MLP neurons of a small language model. Each row is named by its layer, matrix (gate and up: input weights) and neuron, and shows model dimensions 64-159. Each number is 128 + 24 x the weight over its row's rms, rounded and kept within 0 to 255. A neuron's up and down rows have the sign that makes its largest values positive.
After each neuron's rows, "fires in" lists the words (lower case) most often at its 100 highest values on Wikipedia text that the model never trained on; "fires on" lists the tokens most often at its 100 highest values on Wikipedia text that the model never trained on.

L5.gate420 [120 144 134 139 147  89 150 124  88 107 131 129 141 144 165 138  96 124  94 174 121 124 157 122 137 124 127 112 136 145 110 136 121 131 143 142 165 136 128  93 126 144 168 136 117 121 126 164 121 124  74 157 141 139 122 112 127 117 105 103 115 107  95 113 183 100  70 132 175 127 131  93 206 142  86 131 118 135 125 118 102 143 134 151 118  71 153  99 133 117 132 149 140 136  98 147]
L5.up420 [159  99 118 109 122 141 138 121 113 152 117 118 141 123 166  92 139 188 122 142 119 138 139 164 154 129 143 118 135 112 149 126 126 157 142 130 125  96 148 112 153  95 102 156 107 131 132 124 146 148 109 139 131 139 136 141 156 102 111 150 109 148 107 124 143 158 179 118 112 136 143 118 148 142 123 145  50 140 122 116 156 118 168 110 132 137 118  75 108 120 131  90 139  92 107  91]
fires in: "on", "for", "under", "after"
fires on: "On ", "for ", "under ", "For "

L4.gate453 [104 119 178 126 128 152 111 103 132 104  81 115 109 156 103 142 125 136 120 101 119 150 163 120 158 149 118 148 100 126 144  97 111 139 143 123 165 103 127 128 110 153 120  94  99 137 150 120 129 117 116 150 129 140 142 136 127 127 117 128  94 121 183 104 122 102 110  88 151 124 140 129 103 152 117 113 175 159 122 128 132  81 155 176 177  76 112 105  89 132 107 179 114 135 135 116]
L4.up453 [106 160 119 118 155 120 133 126 126 139 115 156 167 122  99 140 133 134 152 171  59 109 103 148 146 137 136 127 136 131  80 161 118  83 120 153 132 142 151 132 146 118 123 125 133  77 126 120 107 133 126 135  71  73 133 146 123 128 160 148  98 134 137 136 150 106 140 150 136 126 138  97 112 159 128 116 124 157 122  92 121 124 126 149 119 142 142 124 125 173 133 143 114 118 132 127]
fires in: "her", "his", "its", "their"
fires on: "her ", "his ", "its ", "their "

L2.gate449 [139 132 142 133 125 128 168 145 134 204 123 125 174 118 137  97 123  95 129 136 142 145 147 140 124 141 125 117 119 120 174 163 143  82 164  94 135 105 152 149 137 143  93 109 117 164 112 120 112 113 145 162 129 151 149 140 114 123 124  80 175 143 117 111 136 162 130 138 131 110 108 112 130 126 185 148 110 125  88 109 132 126  83 108 161 165 132 116 126 107 139  94 150 144 153 123]
L2.up449 [ 93 164 154 134 127 121 138 114 137 157 160 120 155  93 156 133 125 151 143  91 115 131 136  78 101 139 137 178 156 174 116 136 117 154 137 142 134 112 124 132 125 146 141 101 172 100 127 181 147 123 117 172 145 122 146 131 127 143 109 153 134 142 144 166 123 157 141 155 137 158 144 161  93 116 146 127 126 119 122 152 110 103 123 161 151 134 126 131 126 144 114 109 134 117 150 118]
fires in: "of", "and"
fires on: "of ", "and ", "or "

L3.gate552 [ 99  87 179 116  91 193 140 126 132 114 124 138 111 129  89 117 109 123 116 122 112 138 127  95 163 143 151 131 172 133 156 117 114 138 132  80 142 145 152 146 148 114  64 109 105 137 149 100 161 120 134  88  95 168 127 128 121 147  92  99 146  86  91 133 116 162 161 128 141  79 105 126 114 162 137 148 158  61 142 168  81 114 113 149 149 136 116 143 115  96 111 144 100 139 119 138]
L3.up552 [149 108 125 113 113 146 154 106  97 129 130 143 128 132 114 120 123 152 164  91  70  79 133  84 126  99 118 156  99 181 121 144 129 131 126 106 146 177 159 110 202 127 133 182 172 112  96 170  98 113 130 163  99  95  95 155 126 125 123 119 119  99 149 130 142 103 117 105 169 138 134 154 143 164 110 137 117  61  88 107 127 129 144 129 131 123 151 129 134 130 143 131 139 157 126 126]
fires in: "in", "his", "its", "at"
fires on: "in ", "his ", "its ", "at "

L3.gate464 [152 132 114 157 136 100 114 117 161 151 125 119 142 150 137 123  97 116 137 117 115 111 129 111 137 112 117 127 116 142 132 146 140 128 141 142 128 127 162 136 109 171 129 125 128 114 134 123  60 108 164 134  70 132 159 144 148 153 173 139 163  97 148 121 157 128 105 123  88 181 133  94  96 178 154 149 191 149 126 122 164 100 158 143 125 168 152 129  85 144 139 132 126 127 155 114]
L3.up464 [137 101 148 151 100 130 150 130 130 118 149 109 133 147 100  94 107 113 107 137 113 107 122 178 146 133  89 136  86 132 130 127 163 130 174 182 126 123 147 133 103 128 147 151  97  81 124 155 157 118 129  91 147 169 121 117 129 143 118 139  89 113 145 135 103 141 141 147 110 108 145 145 107 140 136 177 119 132  86 101  97 165 139 127 159 106 143 142 135 145 119 162 100 125 118 174]
fires in: "9", "6", "7", "8", "2", "0"
fires on: "9", "9 ", "6 ", "7 ", "8 ", "0"

L5.gate247 [ 95  92 130 125 159 107 135 129 173 137 105 126 119  89 129 149 158 147 135 125  93 129 105 144  96 145 103 141 169 171 128 105 115 178 160 116 135 145 156 146 152 104 147 125 123 168 125 159  71 155 136  73 156 110 128 163  98 128 146 128 146 146 106 123 129 125 139  77 116 145 160 119 184 144 120 121 130  96 124 170 121 135 127 108 145  92 147 150 167  90 132 121  85 146 137 153]
L5.up247 [129 123 161 132 150 122 129 142 100 128 157 142 156  84 112 119  81 148 131 131  94  87 149 101  98 144 108 130 169 110 110 108 160  87  87 140 119  86  97 148 148 151  91 149 136 109 137 117 145 118 147 122 142  97 112  99  93 123  99 165 141 135 137 111 145 140 134 129 159 146 134 122 150 147 160 114 163 167 138 138  99 152 136 160 145 113  88 166 105  97 130 120 115 140 144 140]
fires in: "of", "the", "than", "few"
fires on: "of ", "the ", "than ", "few "

L2.gate183 [141 114 146 153 139 144 134 112 125 107 110 121 135 129 124 108 160 130  94 114 147 109 109 124 100  76 150 132 115 134 119 155 128 138 155 112 196 117 104 160 112 114 138 104 167 114 103 142 126  91 145 144 133 141 105 186 133 121 160 144 135 135 106  89 132 104 176 150 126 125 133  88 145 109 124 173  86 138 102 115 129  93 129 122 108 109 172 146  93  81 130 120 106 122 110 134]
L2.up183 [128 146 164 116 152 141 120 100 102 106 106 141 101 133 120 108 161  84 102  66 101  75 131 145  95 159  77  87 160 144 152 121  93 134 116  86 122 113 139 105 131 135 126 130 107 114  71 157 129 124 139 113 161 128 121 168  95  68 143 114 133 119 106 102 127 157 146 114 144  98 142  97 148  98 156 137  98 115  94 135 125  94 124 156 148 135 163 103 141 105 186 122 130 145 105  92]
fires in: "railroad", "la", "railway", "albert", "arthur"
fires on: "Rail", "La ", "Railway ", "Albert ", "rail"

L4.gate377 [108 160 140 106 110 112 151 119 140 145  91 149 134 149 115 148 158 156 119 157 133 148 138 110 123 140 105 111 117 147 104  77 112 126 151 138 112 136 155 112 154 140 131 137  91 127 159 143 111 160 121 118  98 127 120 125 139 104 101 116 106 132 139 118 171 115 120 156  93 153 114  99 132 142 147 151 156 116 106 113 125 140 127 144 129  70  96 124 149  94 122 100 123 106 150 148]
L4.up377 [186 112 104 109 142 112 144 101 137 156  96 136  84 101 172 154  84 152 125 145 150 144 113 146 139 144  79  74 150 150 169 113 162  75 132 156 129 114 110  92 148 126 139  83 164  90 139 108 144  79 140 167 116 101 143 128 112 118 134 107 169  89 162 149 122 104 114 112 123 113 118 144 137 106 126 122  76 159 112 141 111  99 155 111 114 114 108 126 179  76 158 155 119 102 138 124]
fires in: "they", "i", "to", "he", "we"
fires on: "they ", "I ", "to ", "he ", "They ", "we "

L3.gate557 [123 122 123  90  87 128  88 123  97 133 173 129 168 138 132 129 110 170 119 121 149 151  94 119  89 126 114 169 128 119 118 130 134 150 144 167  99 141 144 146 125 137 100 120 130 172 109 130 158 167  83  78 128 118 144 149 147 142 102 100 126 162  95 153 129 136 108 173 158 146  96 114 110  96 138 104 168 148 134 153 113 119 108 117 157  78 122 108 147 116 130 107 136 130 113 126]
L3.up557 [ 81 107 192 139 161 116 156 142 116 132  75  99 111 130 168 122 134 146 128 111 101 148  92 122 132 129 162 150 136  93 135 120 143 124 153 122  96 112 120 141 151 163 149 104 119 121  89 132 200 116 173 140 136 119 129 187  82 149 120 139 158 123  99 110 142 131 153 108 123 148 150 149 104 134 115 105 161  97 140 130 121 119  88 172 164  92 104 164 120 132 118 130 101 108 126 104]
fires in: "of"
fires on: "of "

L5.gate418 [134 111 131 124 132 160  92 117 117 161 129 157 124 109 120 156 143 145 151 153  99 116 169  94 121 112  87 121 156  93 136 112 132 161 104 172  73 138 118 130 114 109 119 125 149  81 153 156 142 143 120 147 146 132 150 111 169 105  91 138 141 136  90 144  95 125  82 102 102 106 150 141 106  99 162 140 119 160 127 141 139 123 147 110 138  97 123  73 128 116 155  91 132 128 119 122]
L5.up418 [141 100 100 124  91  97 156 152 139 183 163 116 108 140 111 115 115 125 107 153 109 136 140 140 169 125 124  99 169 127 130 147  99 116 151 152 119 150 132 167 162 145 103 131 139 104 173 141  88  99 112 139 132 107 149 167 146 132 160 117 117 163 138 147 100 153 123 121 112 132 133 119 131 114 120  96 141  99  82 141 112 123 104 161 181 109 164  84 133 145  85 158 120  98 126 139]
fires in: "and", "of", "external", "ballymena"
fires on: "and ", "tern", "ena ", "of "

L4.gate247 [ 95 136 181 163 126 120 157 130  66 136 122  95 113 148  96 171  85 148 142 148  76 124 142 144 100 135 160  93 177 133  77 126  87 123 150 139 143 137 156 110 142 140 101 112 119 147 112 142 140 105 158 117 102 101 143 160 112 134 113 147  78 174 142 102 105 115 107 158 139 153 143 129 153 124 145 144 158 124 127 152 116 160 106 118 162  71 101 176 115  74 124 138 130 166 108 114]
L4.up247 [127 126 119 117 123 104 163  74 122 174  77 157 127 104 129 127 117 136 144 138 107 139 121 139 158 113 137 142 148 114 101 115 145 117 122 127 125 114 142 117 142 131 177 105 108  39 178 131 153 113 138 133 152  92 122 167 140 115 149 155 133 117 140 138 193  97 134 118 114 127 141 141 104 105 146 117 161 148 109 129 114 163 139 154 168  96  97  91 102 130  95  91 118 120 136 103]
fires in: "her", "his", "s", "my"
fires on: "her ", "his ", "His ", "Her ", "s ", "our "

L5.gate479 [117  81 115 112 102 100  96 144 143  72 106 127  81 139 164 146 122 171 133 154  91 143 118 161 161 182 104 131 118 129 169  73 182 133 113 153  67  97 144 120 135 151 132 142 118 146 156 132 117 145 154  93 135  84 118 138 123 158 132 110 109 130 140  78  85  84  86 113 131  98 162 138 116 135 109 143 153  90 147  91 133  87 118 113 151 165 112 140 161 115 134 111 103 123 135 149]
L5.up479 [170 129 151 107 130 123 116 118 139 152 150 164  76 159 131  89 107 139 142 133 114 132 145 145 112 166  84 146 128 109 105 141 117  93 132 117 121 153 147 123 202 144 142 116 146 112 178 147  88 120 116 136 129  99 113 114  85 155 130 104 194  94  82 139 165 159 148 113 123 106 113 136 113 121 111 156  80 146 120 145  57 109 170 178 107 118 119 106 131 116 136 147 195 105  82 136]
fires in: "after", "of", "until", "season", "to"
fires on: "After ", "of ", "after ", "until ", "season", "to "

L5.gate569 [ 96 102 154  87 114 114 165 138 155 133 153 109 109 117 139 139 134 124 116  96 131 134 182  76 185 149 130 130 110 126 129 141  88 147 124 124 142 133  95 108 118  99 107 162  80 155 122 155 121 131 105 139 158  91 145  96 116 100 138 115 127 147 173 142 101 104 129 121 137 115 132 150 122 122 129 114 135 148 142 171 130 134 123 111 145 134 173 107 166 113 141 125 111 108 120 120]
L5.up569 [ 82  90 149  82  82 113 144 110 146 134 139 119 145  93 109 130  99 113  87 100 156 137 152 103 117 143 146  91 102 105 110 180 107 120 140 101 101 129 125 157 106 133 113 123 137 137 133 113 157 123 110 144 161 118 158 105 136 138 102 107 147 136 158 138 149 102 113 114 118 153 109 139 134 121 117 147  97 120 137 171 180 132 127 126 137 154 138 168 171 165 156 122 105 122 152 110]
fires in: "bra", "jpn", "ger", "born", "nba", "vocals"
fires on: "BRA ", "JPN ", "born ", "GER ", "BA", "vocals"

L4.gate255 [123 120 126 107 137 136 100 140 114 125 139 130 185 133 170 114 106  88 166 100 131 105 155 113 135 125 135 107  98 134 139 112 119 139 111 162 152 124 126 115 122 119 138 140 124 122 127 116 147 142 137 129 148  97 129 149 148 106 111 116  77 155 122  94 118 118 138 116 184 149 129 137  95 100 116 137 128  97 162 160 146 116 146  85 178 116 127 137 180 136 161 154 105 146 148  82]
L4.up255 [118 126 116 117 138 114 123 146 135 123 116 117 140 169 142 135 145 162 109  85 175 173 125 107 125 179 104 121 141 127 102 137 126 141 128 115 129 104 149 101 158 104 140 131 149 116 140 138  99  82 122 116 103 136 125 164 125 110  97 124 156 148 134  95 140 130  93  92 101 179  87  85 121 136 152  93 108  96 135 138 120 126 168 130 155 130 110 132 144  82  99 143  95 118 145 149]
fires in: "w", "g", "mf", "10", "30", "x"
fires on: "W ", "G ", "MF ", "10 ", "30 ", "X "

L4.gate547 [107 157  99 108 134 128 144  98 111 147 139 159 132 153 107 147  82 152 155 115 128 114 164 108 153 142 117 127 115 117 138 151 129 187 131 119 142  95 147 166 127 105 165 117 124 153 105 164  63 153 131 132 129 108 101 148 132 128 126  81 122 128 128 160  71 132 104 148 122  96 137 117 153 138 132  92 127 174 127 132 140 151 134 133 157 135 114 113 134 127 140 107 144 111 102 159]
L4.up547 [154 102 120 135 124 128 115 113 116 130 138 115 166 104 111  95 101 152 143 138 127  69 127 112 135 131  82 147 161  98 128 137 110 133 159  91 163 153 156 151 113 141  78 114 137  88 117 151  95 116  96 173 133 117 120 169 149 110 140 154 166 119 133 127 127 131 121 123 157  86 117 120  82 133  65 110  91 129 106 122 125 159  94 137 131  82 158 151 109 112 142 114 120 107  71 134]
fires in: "for", "only", "absence", "one"
fires on: "for ", "s", "For ", "only ", "so", "One "

L3.gate274 [136 126 151 173 150  84 136  84 127 132 131 143 116 147  79 151 116 128 146 104 147 152 152 137 113 129 170 104 161 179 119 113 138 122  97 113 136 165 160 167 129 135 193 165 112  98 110 105 140  99  93 108 116 136 131 153 102 166 125 144 121 146 141 124 147 152 117 114  88 120 139 126 117 134 171 128 139 174 150 102 124 100 145 139 143 111 108 158 129 153 154 152 139 122 165 139]
L3.up274 [121 141 107 141  99 129 150 149 162 116 157  67 130 108 128  96 157 188 142 132  95 170  95 118 106  98 106 168  47 107  98 120 152 114 106 168 120 124 132 109 172 117 118 166 136 129 118 105 123 151 161 144 114 105 168 165 129 118 163 148 112 112 128 121 136 105  97 151 148 103 151 105 136  85 119 127 151 141 145 137 105 134 179 121 156 162 101 115 125 134 152 127 137 110  98  94]
fires in: "has", "have"
fires on: "has ", "have ", "lik"

L4.gate419 [ 88 158 137 131 140 142 103 135 160 145  91 130 186 127 134 116 124 136 119 115 128 110 175 127 112 122 125  93  88 117  93 129 130  95 116 143 127 161 127 129 117 112 127 106 155 114 130  90 100 127 117 135  80 155 137 123 131  59 124  68 108  78  87  90 176 135  97  97 146 149 144 127 130 152 112 165 104  97  88 142 168 168 172 105 126 148 128 112 159 122 160 115 151 146 145 110]
L4.up419 [ 92 106 126 150 112 118 120  91 103 156 129 117 138 117 126 137 142 112 117 132  98 127 171  85 106  88 132 158 144 131 138  86 165 114 156 128 134 163 194 128 106 149 135 117 138 136 103 151 155 144 165 141 130 105 144 120 158 138 172 138 142 128 144 152 104 105 128 129  76 104 139 190 107 176 135 129 149 148 117 159 134 116 148  97 181 115 116 145 129 140 112 124 167 145 113 118]
fires in: "30", "28", "22", "21", "29", "13"
fires on: "28 ", "30 ", "22 ", "21 ", "29 ", "13 "

L6.gate159 [121 154 123 140 115 174 163 110 119 130 101 129 155 130 121 136 169 142 132 170 149 161 190 140 132 132 143 111 103 126  86 110 140 134 125 131 157 140 139 109 140 133  57 111 108 156 147 164 102 110 139 102 120 110 154 107 115 147 155 119 102 145 135  93 101 113 106 105 142 146 120 126 127 155 131 146 115 132 153 146 139 114 122 106 156 166 128 153 115 100 155  86  85 141 139 161]
L6.up159 [136 123 134 131 145 101 122 108 133 138 103 156 108 119 122  90  94 140 123 150 108 106 137 178 140  99 131 121 132  79  93 128 174 128 135 133 140 107 150 132 151 157 138 111 156 122  91 142 116 117 105 130 131 139 145 164 161 144 132 132  57 119 130 163 130 143 127 128 134 132 130 135 142  90 125 174  91 154 146 122  77 149 110 112 122  84 109 141 101 126 107  84 104 121 129 116]
fires in: "her", "s", "his"
fires on: "her ", "s ", "Her ", "Web"

L4.gate285 [118 113 148 165 100 113 147 164 160 138 122 135 173  72 145 127 117 112 161 147 166 117 134 116 125 100 140 144  99 123 111 165  78 112 148 138  87 141 131 175 146 101 123 115 135 141 123 144 110  75 132 129 128  99 104 129  82  82 152 135 168 139 103  98 117 164 141 129 110 140 134 131 142 139 126 156 137  98 140  54 102 148 115 125  96 165 143 121 101 102  72 117 104 103 144 155]
L4.up285 [125 127  82 107 145 125  95 193 145 127 100 125 130 138 128 134 129 102 152 116 113 126 140 104 122 132 127 140  92 144 187 156 152 147  95 135  77 105 128 124 111 123 105 162 107 108 127 138 104 112 129 154 134 139 148 141  87 108 107 137 175  81 149 141 122 157 135 143 117 101 135 144  95 161 110 123 167  94 120  95 111  91 106  85 150 165 141 140  95 139 132 125 125 161 155 122]
fires in: "charles", "geothermal", "louis", "rogues", "university", "randle"
fires on: "Charles ", "ues ", "mal ", "Louis ", "University ", "Rand"

L2.gate159 [149  64 160 133 116 118 142 137 122 138 120 158 169 130 132 121 101 110 161 140 142 104 110  98 134 138 140 154 130 105 144 122 133 127 136 124 150 154 127 140 159 117  63 136 115 175 171 166 100 126 137 117 142 128  74 103  76 111 145 124 148 125 131 141 122 145 145 140  84 106 133 125 104 108 135 134 152 158 136 113 140  92 117 122 139 120  73 186  95 127 159  67 137 156 126 106]
L2.up159 [126 124 169  82 107 130 175 137  92 141 130 161 127 133 141  91 154 158 140 131 139 150 161 134 112 109 145 121 131 121 111 125 111 137 180 111 149 114 168 103 117  93 101 147 119 118 161 124 105 179 180  68 139 173 108 145 112 119  63 151  83 155 168  93 121 104 109 110 101 150 118 104  72 147  95 125 165 128 123 124 110 147 146 121 150 110 138 108 112 150 140  96 115  93 149 126]
fires in: "all", "only", "small", "no", "mall", "tallink"
fires on: "all ", "all", "only ", "no "

L6.gate498 [101 106 138 135  91 141 187 136 142 159 134 136  78 123 114 144 165  93 121 151 127 150 146 169 146 129  87  77 112 143 136 127  91  97 134 137 128 148 116  74 106 121 126  99  82 135 127  85 117 141 128 135 124 140 117  74 148 111 132 122  77 124 132 158 125 111  83  83 143  73 107 123 114 121 112 120 147 156  51 152 131 133 117 118 141 115 135 112 110 153 143 126  82 126 156  96]
L6.up498 [106 115 129 103  76 142 120 125 111 144 149 126  89 137 120 190 141 167 123 125 121 144 142 135 128 149  82 123 122 140 103 111 130 157 118 140 108 131 167 174 154 120 101 120 107 133 145 119 168 127  92 109 146 113 117 122 142 148  96 109 125 118 156 158 121  87 111  77  76  94 137 118 115 106 123 104 117 135  96 132 178  90 102  99 112 127  83 119 132 114  79 157  97 127 123 146]
fires in: "and"
fires on: "and "

L3.gate319 [123 102 104 145  98 102 140 111 139 143 162  95 123 138  81 163 122 161 136 140 106 136 124 117 119 132 129 112 117 128 127 150 158 132 138 158  74 146  94 146 117 112 119 141 101 146 166 146 130 126 134 129 105 158 132 143 103 153 126 155 155 119 157 112 133 106 138 149 120  64 150 120 106 134  95 165 169 122 155 139 105 132 167 129 152 110 125 134 134 106 137 115 147  97  64 101]
L3.up319 [134 125 137 107 117 176 161  80 139 114 127 119 179  86  86 120 172 125 165 153 118 159 109 124 110 106 159 128 130 111 159 110 134  93 103 123 127  94 107 160 134 128 109 107 102 122 112 148 142 143 152 148 172 146 155 123 116 112 111 170 149 129 124 139 117 100 125 111 112 101 122 134 144 123 113 140  85 172 146 137 106 157 143 132 152 155 135 111  76 115 130 120 131 168 114 107]
fires in: "has", "have", "company", "she", "unit"
fires on: "has ", "have ", "company ", "She ", "unit "

L5.gate436 [134 161 131 102 105 132 114 145 168 145 134 105 160 121  80 122 142 131  95 148  74 126 197  99 100 181 142  97 113 136 156 100 108 154 118 115 119  95 140 127 106 137 125 124 123 111 137 153  79 169 156 127 109  92 144 131 144 152 146 127 141 129 124 138 101 133 103 151 136 127 156 140 106 125 131 119 131 115 154 149 105 135 128 100 141  96 159 147 125 113 138 133 111 130 143 148]
L5.up436 [113 122 111 170 132 108 148 136 150 157 122 112 109  74 154 106 121  75 124 120 163 155 143 145 140  95 134 127 103  86 120 115 101 168 114 160  98  91 169 170 111 140  71 108 128 162 120 127 120 109 110 139 114 107 124 107 149 155 190 114 131  76  96 123 125 122 133 142 148 125  80 116 146 112 113 103 128  96 135 130 191 113 105 121 157 129  98 137 134  71 123 109 131  85 143 128]
fires in: "and"
fires on: "and "

L2.gate319 [109 113 140 122 166 143  95 109 118 132 153 133 190 103 135 125 113 125 184 132 114 160 110 133 114  94 128 113 140 159 114 147 118 110 129 101 139 169 151 145 177 126 151 108 194 125 144 120 116 116 108 190 150 148 125 131  89 127 111 124 158 100 122 110 150 109 148 139  74 144 135 120 111 153 128 155 143 144 135 114 144 115 141  98 124 184 101 165 147 117 121 118 143 122 158 175]
L2.up319 [142 166  83 168 127 133 128 107 125 120 127 152 120 115  84 127 144 128 139 130 166 131 123 136 131 132 144 148 190 140  83 136 112 150 136 138 124 147 185 128  99 149 121 110 141 162 103 138 122 129  90 165 135 144 145  97 153  76 146 106 143 127 118 150 113 120 141 105 111 148 145 126  97 135 128  80 118 116 130 135 126 117 130  93 128 139 107 133 118 141 152 141 177 127 167 126]
fires in: "30", "29", "first", "himself", "28", "25"
fires on: "30 ", "29 ", "first ", "himself ", "25 ", "28 "

L4.gate328 [ 90 107 132 114 126 152 116 157 149 135 106 104  70 123 145 122 100 113 144 144 113 109 123 133  99 125 131 132 125 135  96  86 151 115 163 143 129 119 185 118 146 171 110 170 150 162 162 152 160 138 149 116 142 130  81 125 109 169 123 124 170 136 149  75 161 139 123 146 174 129 132 157 127  94 100 114 157 132 128 134 142 111 180 124 143 113 131 146  90 113  98 140 131 127 135 115]
L4.up328 [144 118  75  91  73 149 147 150 173  82  86 141 117 120 149 118 127 154 119 137 138 140 117 124 128 117  97 120 105 148 127 100 157  81 151 143 117 119 139 127 103 124 154 115 133  85 139 117 112 147 134 182  89 147 124 153  78 133 164 152  92 103 148 118 145  97  96 155 152 173 132 144 117 134 158 141 144 140 123 103 131 104 119 126 101 151  97 115 112 121 120  91 124  96 126 132]
fires in: "to"
fires on: "to ", "ever"

L3.gate503 [101 112 130  95 134  89 163 112 123 215 150 126 149 130 117 180 123 148 123 153 122 158 165 135 152  81 158 111 150 134  89 102 135 129 119 148 124 109 143 151 160 104 134 153 120 116  64 134  85 105 129  93 110 111 124 121 205 130 145 130  83 171 162 126 131 120 108 130 110 100 116 111 118 128  95 137 107 143 173 122 100 100 125 121 142 145 110 147 145 140 100 142 112 131 159 102]
L3.up503 [104  76 182 147  89 126  86 152 137 170 149 139 119 153 100 149 108 136 140 147  99 157 139 108 102 170 145 160 145  86 160 126 121 162 123 170 120 123 134 113 104 164 111 152 102 153 162  99 165 138 117  83 118 141 134  99 114 192 126 142 106 125 155  78 114 157 141 133 152 156 120 147 133 115 128 150 107 122 148 121 119 130 137 129 129 118 144 102  92 173 112 159 137 131 115 135]
fires in: "and", "or"
fires on: "and ", "or "

L2.gate279 [147 120 135 165 151 112 175  95 101 137 118  87 171 129 126  90 126 120 159 130 159 100 112 139 160 129 159 107 123 117 122 136 108 144 170 121 128  99 147 152 122 136 126 120 162 134  94 115 137 104  98 151  97  95 171 150 111 127 120 130 159 133 129 137  74 141 123 126 134 100 117 119 119 130 149 176 146 116  91 148 147 107 107 130 150 156 117 151  89 125 120 112 124 145 156  80]
L2.up279 [124 135 153 136 119 100 167 103 127 129 131 132 114 198 123 106  79 125 130 104 108 152 144 201 105 142 146 131  78 139 136 109 110 135 135 163 118 111 128 130 144 141 122 133  93 145 151 113 127 141 118 102 132 104 135 152 146 179 160 120 148 133 150 140 125 131 131 108 158 113 121 129 111 161  96 144 156  84 127 168 138 102 158 130 147 110 106 118 136 108  95 146 121  98 140 118]
fires in: "7", "1999", "9", "3", "4"
fires on: "9 ", "7 ", "3 ", "4 ", "8 "

L2.gate296 [134 137  85 136  88 144 120 132 128  72 116 144 128 143 122 116 136 146  87 124 128 124 166 132 164 120 140 116 125 142 133 105 153 133 117 127 124 114  94 118 135 122 128  97 100  96 150 125 139 132 116 139 129  87  81 141 139 116 129 143  53  99 153 121 104 130 138 110 164 118 143 110 129 162 126 125 121  77 155 148 155 111  60  96 120 104 168 139 151 124 150 135 107 123 143 141]
L2.up296 [140 119 123 120 168 135 124 157 149 135 112 129 128 104 134 157 128  76 152 132 136 154 134 156 111 135  89 114 155 116 169 100 156 126 144 146 104 121 160 150 107 125 108 150 116 103 158 122 111 113 120 150 139 110 145 117 118 121  98  94 108 117 126 109 146 100 113 136 137 172 140 151  96  91 136 150 132 170 127 152 176 144 106 165 137 128 121 112 120 151 119 165  96 102 152  77]
fires in: "bra", "jpn", "arg", "ger", "usa", "aus"
fires on: "BRA ", "JPN ", "ARG ", "GER ", "USA ", "DE"

L2.gate34 [132 146 130 126 105 183 141 120 138 147 169 130 174 165 135 116 132 109 142 133  98  87 120 129 136  90 121 127 136 118 121 146 145  93 139 136 101 102 131 154 150 158 128 124 109 122 161 120 116 120 134 167 113 119 153 174 157 102 134  83 145 173  90 135 163 143 156 106 163 130  99 100 133 105 109 119 128  84  46 130 129 125 136 158 137 156 124 118 146 139 140  95 117 196 146  84]
L2.up34 [103 153 109 148 122 140 107 131 137 115 163 113 154  83 139 141 130 130 148 122 107 131 158  68 155 146 142 147 176 151 146 124 151 121  92 172  70 129 195  95  98 150 118 111 138 107  88 122 168 149  94 141 146 136 104 165  97 144 131 141 112  88 129 145 134 147 130 100 171 120 164 161 113 122 108  81 145 113  93 154 131 101 139  90 143 114 130 132 143 165  97 155 135 135 131 107]
fires in: "of"
fires on: "of "